config.toml
d_mlp = 960
warmup_steps = 200
decay_fraction = 0.918
dataset = "wikipedia_en"
MLP neurons of a small language model. Each row is named by its layer, matrix (up: input weights) and neuron, and shows model dimensions 16-143. Each number is 128 + 24 x the weight over its row's rms, rounded and kept within 0 to 255. Numbers have three digits each.
After each neuron's rows, "fires on" lists the tokens most often at its 100 highest values on Wikipedia text that the model never trained on.

L9.up814:142124179157148107138120074149103132088126125170120130093133097144116085145106124146124081149124175154095123112124097125108126139128138103152144137128122167127141123163085105159112152131128159099117125124080131134100114155106109141119115147139107156124146132097148124119161122114123153110111137185149121120106078069155165115107158068128092131126119161168126145153128082141123173132144
fires on: "h", "l", "og", "ro", "k", "n"

L10.up225:106144142148113143092124151136129129143142114105085153130116159101153100122104110100146122117104119126118136136103169122119148156171161144173082135169134142166149138104163123128130117094124099144109172123136137112093146118170145135142066134111077151113156158121142110135131143191117116126192133142088113105132152112121136094121147106103120104121081183135108126155115135093093128155147
fires on: "al", "w", "h", "re", "d", "t"

L9.up553:136111143146080146126135118140141148131121155092143140129113112163136116123151128134094131116107149131145147078133124116150096105120132109113176116089123103128123149135113122145112082142164148060123105117102155147105136123215150157131115178140109152082115148139146089125103119087140121163128146127062089133186123129119120139147124120110111129098138125139126115112097112121146106147142
fires on: "2", "t", " t", "ad", " ", "st"

L19.up433:124101161174107115118101176098106121157071133113175135080108121115129115109161124110162103149087169079135107120141156109105132132112095123166100132138128110150152129127134118168100126137133155120164146141102147160163119146124116128115110127116123098113144148105125156116114102140107124160100126166114103159143129132112069145121120123130069114139092135145142131098117101123099092164148
fires on: "1", " ", "n", "L", " L"

L10.up900:139167129084098102168125125123133166135152119168178122161113129117111120183138147124154159144123141148164105106149124154092169120124148073166109137135129105150130121131120146153141138124123134101102110162080111140129094124146136126157102111128116148114134122086116115127161138091158136125120137143128093109095166094115109127177121113123162158108078137105161182088092147092152068144120
fires on: " m", "b", "ert", "ill", "ub", "t"

L7.up51:137143097129123133102101138139132112132149115138096133095129102132149117111098074132142141087130165124155079145103122160146121150131121152143131103105117089159153151142168138125091169111126147145106139115120134072130144109143151144125104126111148112154071122084135135115113120107113132162146143145152111092164128127117147112085129132122131094154079165143155105149165112142127159107143
fires on: "y", "ct", "f", "z", "ist"

L10.up411:163107120117125106089139080154142154112120128112093138079112138145121107149083110143124137110102116120123137120116074111134094110118169120143138140123098127160149177113117170140115171108114141131147119132111113118191113078133131128092132158139128136156153146123138124177162104112154132116089157147132129149139100086085156119113134139113151175138148088146171131131111155088122116112137
fires on: "r", "g", "om", "y", "on", "m"

L13.up111:130134127160143162159125102150141156170114105165140166121174137158141128124131095185134117061121133136135125120112123149134134144097179125109113105088127122117157116141111121127157122125086146087108112093118098109149142114120134156119124123115096086183146122148087141111145099138123156142143137125142168101117112105098187153109125105132149113089131143111130095141172104158091111160143
fires on: "at", "e", " a", "ac", "a", "ed"

L10.up330:138189160103112118118145129081123125102121152116105116098142134135084149136105138126132088132134125130118091092146127102143127139097100134111132131139120109105093106160128126145140129168108150124136181132153150125129112115144113138166141152170145099143118161124129109141123128130143122087096110160126076186121141104148152201135153124124141121123116140093125172164163113108169146156162
fires on: "ic", "le", "is", "ff", "st", "b"

L17.up831:131133121133132111127144117153144171137115123134119123163127151109144143131177136142141100181109149106104119124105169162053130095151139119123138148111118138140103142091148132099093093095140132099165084157156103087153144129111104132084075101089145080142141097136120116134125116147119171155093163157168126128134126124150103088146082140139164140149165120143152156141096148159081145146177
fires on: "-", " the", "and", " D", " s", "od"

L10.up315:152144174117127113109164151158130142128102147133127128140148112130083121127153148100146111146117083106154104113162181102157118097123108184096132137122120120134142122155131131120144131098131130067160130141116137127100117110144145121137137181144146165156130150133127128125158132185109096112095113133092083140139123089101121173102148150141152136137108116109116094141110135098138181163129
fires on: "b", "il", "el", "re", "le"

L9.up710:101150131160155122127171117145173150144138090121139111141131137079148112118088093119149137118167156152135153084125132099175174137124129110142175123151101131136156126123104118107140128163114154111118141128097141118089104101193139146130162096123134138120132074146139112152109098152131118120114086139094119120118173116123125116124126122157086155116202133102091112103075154130139139123124
fires on: " work", "art", " com", " us", "op", " spec"

L2.up723:054119126110146108080144153083127136154126142121141114130113091107099146129118138153104159131143132137102137155107155129160092145125115118120132105132107087146115144154128124130153156141113152099096136127078195113138118122156159154142127137119146154101131123119125117118148123123135112100174121113163122134148123112106049135133173119115126137164157090148106102115195182143139088118163
fires on: " ", " (", " I", ")"

L9.up37:142143149074142148105113105114132139123171092162137109177133132149112112099108102167135119144116121156140140120110109105155121114112167136091128149120130121095088143152152138143118066087090156113191120131143104085182128130105088129123143140121138169117153080115140110161124114106170155127141138168125089104132123123142092110136122125166091151142134120137151141126128152109152131164147
fires on: "ell", "h", "ill", "e", "ak", "ir"

L10.up409:183131132119071108150142145154103140147149142121138108150119109143146159120144154109091136099144146116113126139162137085109133133154120148147131156128089149124158140128136118107088115123108098127135133148072123145175118146115130150146107141128128139144109131144138151126184116104126124139138158187165142158139181114129133108157140082097117091125126154133114105114141099096155114111101
fires on: "\n", "ro", "ou", ".", "ran"

L6.up913:122136118125126092074171153153127121121114081101113145130122126167136146093143117112155152097166116119120151117148100177122142135170075123116083095135098121132073132135101137090130141143134104074132151129114135119166172104112160108161168129105085136152155158131130149133146108120085094154146169142134133146116154184107140144166137087096129152124104094080162132109109120105156093126118
fires on: "ong", "t", "on", "in", "re"

L19.up889:092098111132184123098095159143151121107119149125148117198144116126154105097104100125149131144131118096147103109106126090123145137103069170072105130093081111144130134141130156152169102124116089157135191127139140134154110131109118152127138125162085153124160144148146100120126147120130124133159124169138124103107132124111140131124139116136107111135138133112081146112136148136173139158109
fires on: " ", "u", " of", "i", "s", "f"

L2.up725:115134099128120114143131116125178133108117149152142144128090162122168129124150106129083130150109181112109155108096118160137123130155175139123096098121147138175111126092151128121139165157168114121144083154128151093098127094103151121084110126099093109158094099125125141120124109114154146136093119149150091137129125113134121131090140116116116129115112164152150113163137142140166156133184
fires on: "\n", " name", "-", " the", " com"

L6.up441:150153158096141103089123094161100114144142154156094104131132168121149128137114157128156129119112129150116161105131147094131097115097131175101179144117139155086112106100169124149097108147122099122164104168080107120088101114119153150130147109104091117158156139107110105145155139123138141106124135120141137133178131123164113132135147152143092161158126117092115147111109122096133127118153
fires on: "un", "ep", "ear", "uring", "uch", "if"

L2.up513:112139110118130114100141133155122138079081131126095145126132135134154101121141087139141104115141132108095139130148160102122085156133152210118123110132071124102125190106107158172118181152123149140107126159120128113092164116149099150119133093143139138143123141112142151125127107080153138121094154133118136103150112103134110171140161165120107130142153113100162106159108115120147107108143
fires on: "om", ",", " and", "um", "ark"

L19.up684:126101134146156102090116124097159169133120128134095125118140111150098075127096137097118115125119137136156128122109081105138135128116107188124095167145129107134118106065115131165088141151144140144156094128168126127159129137141088184132145122117169129137133110145089161169094106118137126134132150112151117112138121168099137170115107102127118142146161160112163167121141143118147133137106
fires on: "e", "s", " th", "es"

L6.up787:106130145126114093129107152113096160139122114145114164146136160111128140169121106179150144094124136142193108137113090142121145134138177142159157095128078126084148130139129130144127144117122140106123104096086095140129122143113142115148145126092103108101161145147118129114137077121171096140123088123148124158121110142123164130091141105165142120116167123106088152107135116105131141156154
fires on: " a", "e", "ate", "a", " an", "h"

L2.up275:107119125074108127114076146137159109149125131137112125117134125095138138138166166143134141088112113143134137123139106103124123124102127126129160102111114119162172094149134152136158148122067102161155142119142170104094143111126134144126114125166132141100087127140127157063170121183140103175128152135128147125121097127159108148079142155097133128141155145112161130129164140124126118164093
fires on: ",", " des", " an", "),", " |"

L7.up546:143153168119091110148138149123106126112116161174124089120107137136120130115154110114118189193112136152138079096118132173088119141159102117170082156155119109140130150158147168175118117104132134140102104121120151103152123091118123119127092146119118152140144117125120156136076107096147122151125126111108103092131154142100094142137143077114151178097113125116137158125098157158102123119150
fires on: "r", "er", "m", "F", "D"

L17.up828:175105143116113104108124117107126158139156110125113135132106111114166120146115151141186132113102124188127131153149119126156156128161144139102127139132077107150144146123137118183091064125123115125087153158156124128142119086154168078092124139124097135092140143136098112091124097128142146112150113113119067112160128171143094126167129134124147113115092160089138131134121126122154106118151
fires on: " D", " J", "te", " St", " d", " st"

L6.up371:138122163129087136111115110145092133131109119179157114132146158129142167092135150106115153137120123139085123135146136141098139123134117140121095119123100088123103139175217143154096126141132141159141150095109147069131158131158141112095158094117141124099146129078089154154138106101114142136107093145144142142151125123133145097115135148133168161114134175122119160136109134137143133131130
fires on: "re", " f"

L10.up292:114126145170129126116128111155088092133120106119137127179154123118141125080130106131142105116136099127180112109159128086137149111100127151064110096136140151160159149095120107127156107136129122140114188146124131153099114115100159136107112159120137136136144110168144081151132131126148138116151116172106115161123131131095107146136111143121183137130111062088162110145139157129108138113144
fires on: "ic", "ive", "iv", " ", "pr", " of"

L10.up649:112108112137101147150135125077093178134168158181116151165140096089140103098082125150123117114134092141155129153111139136170130140118115138136132123127135143118085167181135125132084139103135118120093117150160129125103101126190128169174158140124123118164088146142143110139154135113129130121106157161135111108134169097107139168142120133084101141148121120121126113146158129124124086122110
fires on: "0", "r", "1", "l", "k", " ("

L12.up348:086117129111105102165139114136153176147127123140154137159132148110102100147125152122143150092115128175130107159093141115115108121153123154155160110098105186106120128125111084117128148118138117133077105079119097097100117127125168117156137099130134133118121162163116145174126097128133138127105123100088149123133153086093156152132105163111147147126091088141108107109172162150077140137176
fires on: "0", "w", " of", "i", "et"

L13.up628:147126155135098120116119128119114135134119095102151153148128111128165176097145129129122110155136115087114135139104172106128166122102116121120136114136121148130148130090117124129137110168148134134169125166116113125136123117157140114147111184122121165103108144161108139129125104131119126168131090157124088127104120050115091123132109125180115146173079194101194152117112133119148103137120
fires on: "L", " l", " L", "P", "M", "O"

L7.up557:123123136113081088150111135136131134102148116119132175087084110123163114153130137128156095137180107072129068149104143133123101164133171101156182122111129107100146134158101120109132157148128142107107172104115101084111106117160135148135087145150156120131090084133078097118106113127139086163159121125132172125131145088137126129141161138127154102138099178146114126101144114105166128139144
fires on: "i", "n", "f", "l", "z", "tern"

L19.up90:135124127141094104172099121165121189129092150147105131141098122136117103117127134127112169128096116132144083115099155137106139143138083139137142168158123121120142162122136130141076120121141134087150100180108156071083169112129168115143116095089116133118122149141109145123119098154140138154114150155145122116144172128132148145151137095107123125117121104137126163123141127162051083138121
fires on: " E", " S", "E", " A", "S", " to"

L19.up217:109139152129136127141076117119159122131090177126139131152128130151107070160138146149110132148101115125160117110121153130146117101114102123149125124122088136106106095108119132102120127112139157125133118080127125122127116142166130161155130158140109118077109174126119149157111109162100164143099127073124150105155160136105107134121168089148089129120123111129121146100129146126128144166126
fires on: " of", " |", "st"

L7.up244:137101112157093125145151140124167126106079161113157148092112146145140122106149100126140172124108170134113147110126135130107123146126076088106118157141137174120168156123151140109118154105138156141119141155136144087176140143099122098119120117131127138122139095120150171171117126125156116114167147067102115124137139104099141119088141139130137135096133129142154154179134133152121111144155
fires on: "er", "r", "C", "w", "B", "L"

L7.up185:118181155151137141128072105126096133189134157113111123114157135130111151136158155086145161166140119096112123141111153117153125093136115121140147124137093098144126136139140093173118177126082131125119150116134104134097100125164123087104122139154122118096169113106164090141122140119117086083114100134159142090128099124157184145094127155155122140097127161133156091101141179118128115149122
fires on: ",", " was", "ed", "re", "s", "ent"

L2.up286:085133100114115109110147136136109174155149111120143138112123118133081139124098117123170152129133138085125071156120101123150158165099105129141126114118121104137079156185138136151147117136078096118087164143079113093122135112119169138152131119119155097148159124149126144146148147137104143145117137117139133179119153140166152139137155164075167151107118117071114154148125095130151112134141
fires on: "'", "re", "ong"

L10.up808:139158136125162124133092104108163131120141161146079134136122154148078112136138109141072116126095149161113150128109140096129142157143130124152132145137121140125150137110097121109089113126150102157158138158081125159074126122134182144129086131091099125136162107109098129136155163153109114132122128171139112162155113157137134112144134100134124135124138168122123155120151075117130123108115
fires on: "o", "ro", "ou", " of"

L17.up300:181142120109117143150132075158088153134146096125116124157102153169127145086122157105108083132135108116127108100142142128094119138132123135094136116162099134143120145167142146180102142150153138127169168130109114097144118126091121140134140115099096156135122115046129132150105092142140101131128121121131151144136092067140086147125138158118124128135143157101129173122124118135119155119079
fires on: " f", " F", "F"

L12.up847:145096104103081170130148130148129131178092148135114135094115137169139078095102160132127126172105120124168119119128132119135111130128100141118117117115145103150114125168145141145138132117121147107136115113144146120150133096158123103065121141155155132144073130150124138121130113114169114086104129157104154115188136078056176117147154140127148171100184120116163111112085106125086099157152
fires on: "om", " e", "re", "ic", "y"

L19.up896:128097122154121133148098133137198134108111159145102138142122096130106127162105127142175117102130140104146092119100128158135151149124172146063118148131095110121133121096133111129139167146143097151174104107123145125112160187116108152098117120144139130141185160128112164155086097112087107107131117185109101119073124125168112141104143162150132141144171120063159131125165124107119129113130
fires on: " V", "us", " S", "es", "s"

L13.up140:138156151135084182138125106153102162175162118117114089089143107133122086143113123142131124121134113141135104126128129144086122133142103133152122149066131170191164136121128088113151109091114116110119139149109128143110134164175147135082152159118129103129117168129125144139153124119163151093115135105137101131145182142167142113109105112130124141132148123102126087117127135131081118180150
fires on: "ed", " h", "b", " l", "k", "s"

L10.up58:195100132126156153159146127116124143117108104145137153117164091129150115133136141115141106124176147095106108115095162118155123102126110092112147085122115112094140111085138099133154152108100191079130125092093113133133098141171109150130175122088105114141132131146141103130138068136132104132122131140134137095132155116167153070117146120124149138138120131186129110143083145078139127155117
fires on: "\n", " |", ".", " –"

L7.up352:147158125187140142122097144151144120138109118092134121093122097129178123104107069133084143131115152171126153130120139123133157109109143141139164119125106135099148105099108135109049135160133090157098119136120147143105121146156169148121123131117116144126159119127086114142117108131116144133099157119135157134161144129181114129155114075146088143127154143133114144095105108146085090113111
fires on: "o", "art", "om"

L17.up297:132126122142112130111120137110149122129125164141119155095097129166102145088136074160133138126128180135136110140085130129134135113177116162147141167080104151131091134091111105154070119151158160145151115173127154121172086137085107138136139125177142128104114111142127149142174129109098114159114098145130139119088124133108118136129149118129107142135151188153149118128135156123127111146124
fires on: "ed", "es", "s", "ow", " in"

L17.up912:109156179124143118100109183124117130156102131153100104166096140129123072119130125130098140099106085144148097103086143139132139117121128171128152105161124143127135096150149098097097105128131142077122124146129139067103140178147137160120143148131088144130115169113172157098123141111101185122146140130155141135111147115147182130100149144148149111127164090132124147120129114114132113159109
fires on: " E", " I", " A", "A", "h", " Ad"

L19.up315:080146119129134134121137153130132168157093124133087118136094134144072107130135106166105122129120118133106120125153129126175177087143130102102153128106151102104139135140187132119134126167127114176114107128154092143143065114139143134166158136144132102137151116104134128108112070118145147136114108119111100155125153164099099142148113129143087128172146114136092078127133147106148156094129
fires on: "9", "7", "6", " ("

L2.up146:118141129133113090176112116108088076166148139143108133090111151152133120144161148108130097124155149128090153149112095126102119152154104110117150111099100141114153124171158100113077141068135121102132124108124119135116150147135119090121106118117129124121179128152102084129121124119131112170113139160144169147123097110158099143188154092128134146133148153147123129158099093129123145088155
fires on: "/", "ö", "ack", ":", "\n"

L7.up191:142121154090135107125119126081124109087148128125127141147122119138121084152128110128061106129122149140128172158096147119138179110134123128116145114113167066145142096142131136137095129112129112152089124169122142183097097127124089141149085119112141124142147124161161122098140132088128132134126118156145112099143122132130140098153165149107123155108136118083158169139174108123097082168134
fires on: "et", "ot", "at", "ip"

L10.up487:142099125097158118143142132154148107141125141117144131133122086133113111104141087144139137140147093164086142120145109108153117114121102144128126107153115098110131157111067126144104130173104159147147111138102106129126125164135119094093153196150143135123134091089083169139164121089123140108144121118121106119095186135131138164134152133176105102138086169134141099101125108129106094110115
fires on: "u", "l", "o", "pt", " and"

L10.up869:171118121100190120118132118151152129116147123146147156141135083175130110122163082145136160125158110140106120115135101124087125103172135112154095094144137147107152100147136135136087198134110136127102089121093160160092112140120141150121113118107130130134155096138151131098139170110124150153128129101101146097107120156103127150136132087105124112142105151121158096127127095151170074142114
fires on: "l", "w", "o", ")", "0", "4"

L2.up846:147140121093122146155120112132084117160151098129134145088115127149134077156186099115143132131141153098159148096111107128157135124116120132142116129142132184125117080170137137148170109078115134137124120131157113130134117166133146134111128080127125177132126100117110090135181130123122134133093112132172161129128105101128191136153146147139110094159119154167144115158104149144144121070131
fires on: "\n", " to", " can"

L10.up696:107093117114135088148106120126120089143114125130115097123120168126138083115116109146144114133112151120158131144139067105139121146126142135131149173120118091126153118144161090141123168120132074105112125155170119118103135140109152060154157151104129103142150153124142113068168138164185151113127126194122117113165131134126104126154082141081147121156132117119163150093133133125121155121121
fires on: ",", "ever", " that", "ough", " H", "ile"

L6.up751:116154127085125150152118103150112110092155129124130150146112123167183146158133121143152111096149126148149109143101116107129133157117143127154129132156131119110134095098130120121118167107095144146097165102068155138118109147119155163119136148123166118152084141130131139088107168103103087120179103109111159106136165114101071120133132121121136092165138113097104150152154122088156088127148
fires on: " Le", " le", "l", " Ch", " sh", "o"

L12.up623:149136127085078102147113090120113157132138077175122106163165127158121142134104177164107130128137132115134105126127130115070125095101117147113118095141126095117137126166172174138152149135128113112101110144113123129141078103174135101160130126140131091135110100091132144178145153127134090131113157151121123114155121123121050165142156114099071150106131132135168114135111148164160130114106
fires on: " m", " f", "m", "b", "f"

L7.up945:134148143144143093116120122127117103145123169140081097158096099134125141110132115111138183097187147140119089097150107113088120094147090154114179119120101105162137102117165117132143100138116103109108121144142126117145128091095097184141157101134104127113117105109131136138170122106130106142109121133146128132168150076140132145143136174124077201121131142117110154138142112157154124122070
fires on: "in", "ib", "ig", "un", "arg", "ear"

L10.up269:147127158164117152137118110123099124162090111115125073166131120096174160149164106148097093094131104151114130136117166059114143143108100116139107148148082114157151116148136124059148119113120114113123124130140104139112139171146123152141106075139146148135108203158140139099085100124133100131157115147110132127162152093101108131133116118092113138136123191096162125119084140127146097124132
fires on: " l", "•", "L", "ć", "X"

L13.up170:187100141123145087174144135144145136120140130113139108129122121138089134150112127160128168148101142142124144124128161140105152121116155115090109140118165128103129155103132054130109103126085091131097091120130133126130126140122100170087111148120131135131127079134141091120131139124106156164148096119141105091121170144124171116130082147124156165150144127088156149135148151125100082148136
fires on: "ion", "et", "ed", "un", "at", "or"

L9.up758:095150143110142159150148133148097079171125128124130127088085182120100102123113112108169133094099156152109111126159102132099124090196098098104116162126155147099122130105145104115114148110119103117155162134169093144179128139122162125166144124120116178145195128150130125113171068122117125146117135111133166140135137167143083114147118096116141118130129098099148126128167160118111120112107
fires on: "t", "r", "s", "all", "ol", "on"

L9.up558:124156131124139166135144079112161149082123126136106133123121110147084100129122118088120115110175118134121089144129166109087136113132128140142138155120114128156158146137140144143106152143138137113132163162106107106108138091147153143159122124138133076105144086135142133096123100066170126148120179104105170122117094126138137125119112122112115125141142132152181168155117114135101141075170
fires on: "et", "g", "om", "um", "iam"

L12.up653:157137105131114115129111106159118117123134120117118082098106071117156156137157123140109135099165129144117104164140123119088133147148143133099127111124164158163156123099117148098125131135094123128123116152103160113101112174125117158147113123085068124119160157141115111118141138144098178130174130113122151118147167162119106146136123078160101162099172121082107145166131137116099104110159
fires on: "O", " his", "o", " to", " years", "ing"

L9.up928:141122161138136129130133122145150134124118120135125152099105095139117143151124135127135125121131123100118128130107101142157157086113144130099119094136109139107132127113161115108159115116102138097124153147132099119097109136174137160140152117108093176103165163159096074112154072156162140152143113061130139108084124098182055095117148127143150136137114100104150127139149151133116131167102
fires on: ".", " ", "\n", " t", " st", " r"

L6.up347:151161160113138105136159139133118103136111153121119152175086166128158110095164102139136130107158130146073171103110132108121105097114109138107162151079156078171084115169175127126152141099133076119112109136106100091129139148142158133109107126126119130148139115155152118101161132110087101133110141170149113094107100141182155130135111120129165111126110149150118114105158144125144122113109
fires on: "ac", "ah", "al", "ou", "as", "ax"

L9.up178:148168117101102111115154122071123117133134118154106143117110126083133168158127098133093097120113113161165077131123124146158119136160145148062135127105130131155112100117113063117124116112139111138122189193159147129111148095127146123150135144142118104151129141122139124119147132119096143112153117078111072126132182115148131129179088116143129127135146106102117161160158132131128111137148
fires on: " s", " ad", " ev", "ir", "le", "is"

L6.up507:153110145130188138119104162107124141119137085139096119132106085148088112112097143138116174148100120116122178099106124152115127099135111169119098104188123113161128164130130130104151159143139133103107104168123105122150115124143101135162122107116114162156160180108143164101137123125149124157118156173117120135164143102123132083137120131085122140125084126111136124106081127118134114086168
fires on: "in", "ong", "it", "at", "ur", "op"

L19.up501:178155149112161105128101111130138179161147140106117086125149130108128130127092135163109113158100162104102129141124104120097108111140119159142139109101096107133143127129110139115114148126149099096085126106112112100098111155134170134068135180156115076143170126123156158105148141125104204151125104110093142135151162138162178115123171114140136110086156129091116106170137121131092144147135
fires on: ".", "k", " h", "ud", " wh"

L19.up388:106152118172155116090133133132144143111119097140151141174137116118160118126134153099131091086145144144111141102088089136113132147132138097157121131117116116114172114149141090142129140122156122126090094047151142119131146103142101144124100097140134106125154175094146154120161096116104160107151153114155147142103126109127135118124119151116113145117140112135125138107103134111143122200168
fires on: " ex", " l", " o", "x", "ak", " includ"

L7.up526:097103114127133130103127116163140147180115132132123130105159133089082131112130121173120112115125113153094105138156137110136117113137112135072141176121143115076143133146158162113083130101080119146159142130138133115163147146118178148089144121120116121178132117124181167138126111108120145129101095129119117108173113153080103091103130110150115120140121142120104134126120155080114081138125
fires on: "7", "8", "5", "4", "6", "1"

L10.up36:104068147147135085108130152123136155105117123119120124107117096141078111119124133140157128110101133126115147094133116151152155110097078109091147112159092118117147132130122129159130158159120143127182163104105136119165133176134169095132122151082119107144153147116127157087125125167087151117142128106112116112114129155106142138177133114154165098093121174070157132182131168123144095071117
fires on: ":", "t", "in", "5"

L9.up399:136102143108131138103125146132132147122123138131104131139113128147130090113115117160146135122101145175111086083150098135138111128109128140081111132144148128133143126123137193140129153103085118099111112162146162131110151150115158152142124133122086134170126126115116133145102125132133130093130123142118094113172120051100170119105155176164122108112114089088133112147133125109108102100149
fires on: "al", "ic", "y", "any"

L9.up414:088101141159095152119127141125108137144158130145136113119109129135111132149117153141090159145131124126102112143169130140101137140133125131130153123120113115135135139109177136137116089108110109112081167134123164126130121141127113121066191087110128114135193101075085138166146161116077110091142139095138114116146121131141098163117114132098159152120118141100156141140150136185131115134140
fires on: "m", "re", "n", "ar", "c", " M"

L7.up369:125156131120111130088106122110132143127144150124100123120110113127146113096142134129116094084109113130134119138145175147146136168108140133158106149087115092113097148135142146157111160121179160134101139061129145124169123143162101188155120161167161138171126097129084142126142071128119128134129097169125129087140149120160130171164141105129106191104126101122159135127125107120134096109136
fires on: "k", "r", "ov", "t", "ch"

L13.up791:132168138095072090095133135128133154070107138160131132160118130132130109158124164121136132138103135120124146135154130115119105098151110125176179151142104157127124077148126145140118156150144135108151112112138135145070120177150121113130123127168155124128115137147098129158141090146131154119100125125091161091175107121169117150162194143118073143145153102145107143101099164116093146126146
fires on: "is", "st", "ond", " of", " comm", "ag"

L17.up390:155155137141128096146144173141081165136134153142113126143129141141175109139144091120101177158087157119094149104084147146148127126105144123072123116089145110164120124129097144100124129095127133129139160149074104119148107176118096150152134142139088131080113141125069156123168130093135120150158121169144115139112123124158130148131092110155163124103128131123140131148160127119109127128123
fires on: " h", "h", "and", "o", "ah", "ou"

L6.up732:147134109146106146121091111142109105140081136107134153181095135132157127131159134110128119119126138134142148147143173092152130143071120111132107122104101142121138129097147120124083118103120108116149112150156127122142125153137103194116111090158152146133173128102122101148088125140147132119162125101100097138113110130094179080084106126097143166147100121172140117146138130128090094163148
fires on: "m", "ol", "r", "sh"

L9.up383:075155165146161093131125147167113084130146138158180140168102132164113114151140128131123141149120132130122147145130110089102111129125163145138164105118083146156128141149119096117133129122113144132116128174125137158157093139129123132123096151119122143079166103094155139141117125120126101140136133161127106120122079068119110103143112141138092094113063138132137093136141134138138128128133
fires on: "n", "w", "own", "l", "7", "ial"

L12.up869:124138115166144118153149127140114140120144170109132118133087119095165122117082117126149067097109162101136117151092157122123147178151131131139131075159133126148141147120105142178143165143139137145099120093150102081078136157140159140139103117105114112119161147083108110103093128082140115127173097117084126096148161122154112105110129109165135126158072149172115142141146102085144174156120
fires on: "il", "e", "ce", "t", "h", "al"

L2.up9:134133130084076150150110103119106112146132085140132148136077133130148094088144124123135108156135115101110108138181101138166124123108136113179155087106101131132173121171102156150149126130094137154148130118148131127116078158140137142120095088154100132161129131150093151104136153135122130173147131134098178100115084148111112147146144154123099112158164156126159109098161160121159085133131
fires on: "),", "able", ").", " |", " –", " ="

L6.up889:139166116076124135119121154127127134175111153164121128116152141167151102105110154094107154149144130119105156111130168119080158135124101153127122123130120135139127158157156155124194155135128147133123154117097082059115140098123107125069090133103127162118105086143151142113095123132112122120143131136141129132136095108112179087095136136166130146127082182118165141099123160116135090118136
fires on: "f", "ion", ",", "um", " ", "s"

L17.up193:134160086156135139114128097125130153105156147171089157173139129107139143133130142128142120107124136117143172087130100130131137172154094071098137141120102104144130062136122125093091099091130088130094133106131120115140109123133131103157117118133127117134169126105112160129143149163090133179144140074135142140146088102137109140120156129158131178126117154143088126121162104156107146132153
fires on: " ex", "x", " Ar", "S", " f"

L19.up246:149124128072113101116124125122131145141123109167148112116097144168130108112112121121119103115125145119163130103100128070104129141121160143160169108165150107143118119149139119136123090113144097090108145158143134103092146112106113100133139162093118113187145186078165172168134175180155136136129162125088107162106096148128148128129126128109124161145143131097159173110151143153121087120126
fires on: " H", " F", "ever", "6", "F"